Part of a small language model's weights.
Training: a variant of Muon for these matrices, 1361M tokens, 14476 steps.
MLP neurons of a small language model. Each row is named by its layer, matrix (gate and up: input weights) and neuron, and shows model dimensions 208-271. Each number is 128 + 32 x the weight over its row's rms, rounded and kept within 0 to 255. A neuron's up and down rows have the sign that makes its largest values positive.
Before each neuron's rows, "fires after" lists the tokens most often just before its 100 highest values on Wikipedia text that the model never trained on; "fires on" lists the tokens most often at its 100 highest values on Wikipedia text that the model never trained on.

fires after: " |\n", ".\n", "\n", "."
fires on: "|", "-", "He", " These"
L3.gate37 [ 70 134  81 124 131 150  92  91 185  93 166 149 102 146 156 180 133 156 121 191  78  93 176  87 136 174 109 131 127 120 139  80 177 136 135 119 149  93 136 140  79  70 107 181 174 172 105 152 104 163 116  86  77 157  99  88 164  99 134 139  83 134 173 109]
L3.up37 [185 114 118 159 152  60  99 141 147  78 191 191 198 138 163 124 169 183 136 151 122 164 181 140 149  92 143 144  46 124 150 152 115 173  76 138 123  99 149 111  81  99 109 133 183 116 143  64 144 104  58 128 107 113 133 140  64 134 165 124 115 137 155  95]

fires after: " ", "\n", "'\n", ")\n"
fires on: "1", "2"
L2.gate58 [160 121 112 169 151 168 113 139 115 125  77 142 144 169  94 146 118 152 172 126 107 107 166  83 117 135 125 132 105 131 102  88  89  90 140 104 123 181  96 138  95 155  68  69 110 132 105 130 134 194  99 149  97 140 111  96 132 127 152 128  85 118 119  82]
L2.up58 [153 136  94  94  94 169 139 179 172 134 140 164  89 143 155 159 105 133 163  99 109  79 106 116 121 195 139 144 113 154  84 134 109 166 160  90 133 173 227 202  71 122 119 135  98 169 134 105 178 157 163 164  80 115 147 114 160  94 140 115 126 148 162  99]

fires after: "born", " ", " (", " the", "–"
fires on: " ", "1", "2"
L8.gate269 [163 168 126 134 113 152 141 122  86 137 121 158 154 135 167 137  99 151 179 122 137 161 168 140 132 158 184  81 135 140 144 163 149 130 180 120 111  99  74 128 127 159 180  83 132 149  68 165 101 144 111 128  84 149 131 103  86 153 107 114 144 114 102  97]
L8.up269 [ 97 109 115 169 140 128  67 162 132 129 112 169 136 131  98 158 127 121 180 149 126 107 130 158 162 165 177 107 104  87 171 125  90  71 103 113  93 125 171 121  97 116 122  99  82 115  89  98  99 164 130 210 106 143  91  89 106 177 179 112 101 130 110  56]

fires after: "\n", " |\n"
fires on: "-", "=", "\n\n", ")\n\n", " Date", "|"
L2.gate793 [128  89 162 142 113 158 164 137 155 151 133 166 123 127 131 143 122 154 158 181 147 150 165 122 126 156 168 153  46 103  57  95 144  97 107 123 103 130  87  93  84 150 105 130 114 145 182 167 132 156 130 149 140 174  86 142 106 103 157 146 148 170 158 152]
L2.up793 [172 131 117 159 130 183 194 125 171 139 118 131 163  98 150 135 128 169  79 134 125 176 107 193 131 148 124  99  92 231 117 126 115 165 133 134  70 120  77  97 128 173 143 139 134 155 111 120 120 159 124 146 101 141 132 103 111 178 127 136 126 140 112 103]

fires after: " |", " the", "|", " a"
fires on: " Team", " team", " city", " club", " Party", " Nationality"
L3.gate39 [123 118 120 117 175 129 124 122 158 108 143 158 115 162 141 130 117 124 166 154 201  78 127  97 193 135  57 100  72  96 121 105 140 152 122 159  69 152  99 146 113 150 122 208 185 167 162  83 125 208 129 105 119 145 179 126 122 104 126 118 100 144 144 104]
L3.up39 [135 173 107 176 131 117 153 104 176 126 165 114 158  64 111 122 162  73 176 165 110 140 162 108 146 159 143  87 128 101 139 140 129 128 133 195 122 156 136 111 111 118 159  84 130  91  59 145 186  79 128 128 103 122 142 108  60 191 117 131 144  95 106 113]

fires after: " |", "|", " ", " Date", " Title"
fires on: " |", " Date", " Pos", " Category", " Party", " Team"
L6.gate363 [124 114 157 107 128  75 139  98 147 188 176  76  98 108 139 114 122 102 139  94 137 107 159 140 146 114  95 101 117 106 110 121 115 187 177 136 121 145 119 164 113 152 164 214 143 106 141  98 115 116 144 135 109  74 124  90 119 152 108 130 148 123 123 134]
L6.up363 [152 106 114 111 103 172 148 122 130 123 189 102 186 150 121  60  96 135 150 122 143 116 125 122 150 111 148 107  89  85 121 144 159 170 175 158 188 100  90 160  66 111  66 154 147 128 157 114 137 139 121 205 118 151 168 112 108 187 127 135 151 131 142 169]

fires after: "===\n\n", ".", " (", " |", "\n", " |\n\n"
fires on: "|", " However", "9", "Note", " does"
L2.gate79 [128 124  89 157 152 118 123 160 109 113 108  91 151 127 140 130  97 174 116 114 118  91 120  95 173 156 170 148 125 144 193 119 134 105 122 128 105  87 205 121 140 100 211 113 141 177  92  96 102  90 146 162 108 121 163 151 119 126  98 131  58  67 116  89]
L2.up79 [143  94 120 126 134 135 148 150 120 114 137  68 157 151 118 174 128 121  83 123 108 116 146  90 183  60 133 199 152 104 127 129 121 190 144 122 140 104 138  79 127 137 128 129 138 123 127  97 190 100 137 143  91  71 171 118 131 186  91 109  98 100 127 150]

fires after: "0", " ", "1", " (", " No"
fires on: ".", "–", "1", "2", "0", " "
L3.gate529 [150  58 102 139 113 100 117 128 110 172 158 103 138 142 105 127  80 124 162 165 114 103 114  74 148 125 108 126 128 135 173 138 151 139 133 100 107 173  87  49 152 126 184 107 148 125 108 112 118 152 134 174 119 128 175 209 159 160 130 110 153 165 143 137]
L3.up529 [115 187 102 127 168 123 134 120 177 111 112  91 106 120 164 148 127 110 133 124 173 116 129 152  80 185 111 129 123  98  93 112  91 171 187 131 152 151 132 133 154  74 233 111 132 106 114 131  94 225 142 137 136 120 112  65 106 176 157  70 108 141  91 111]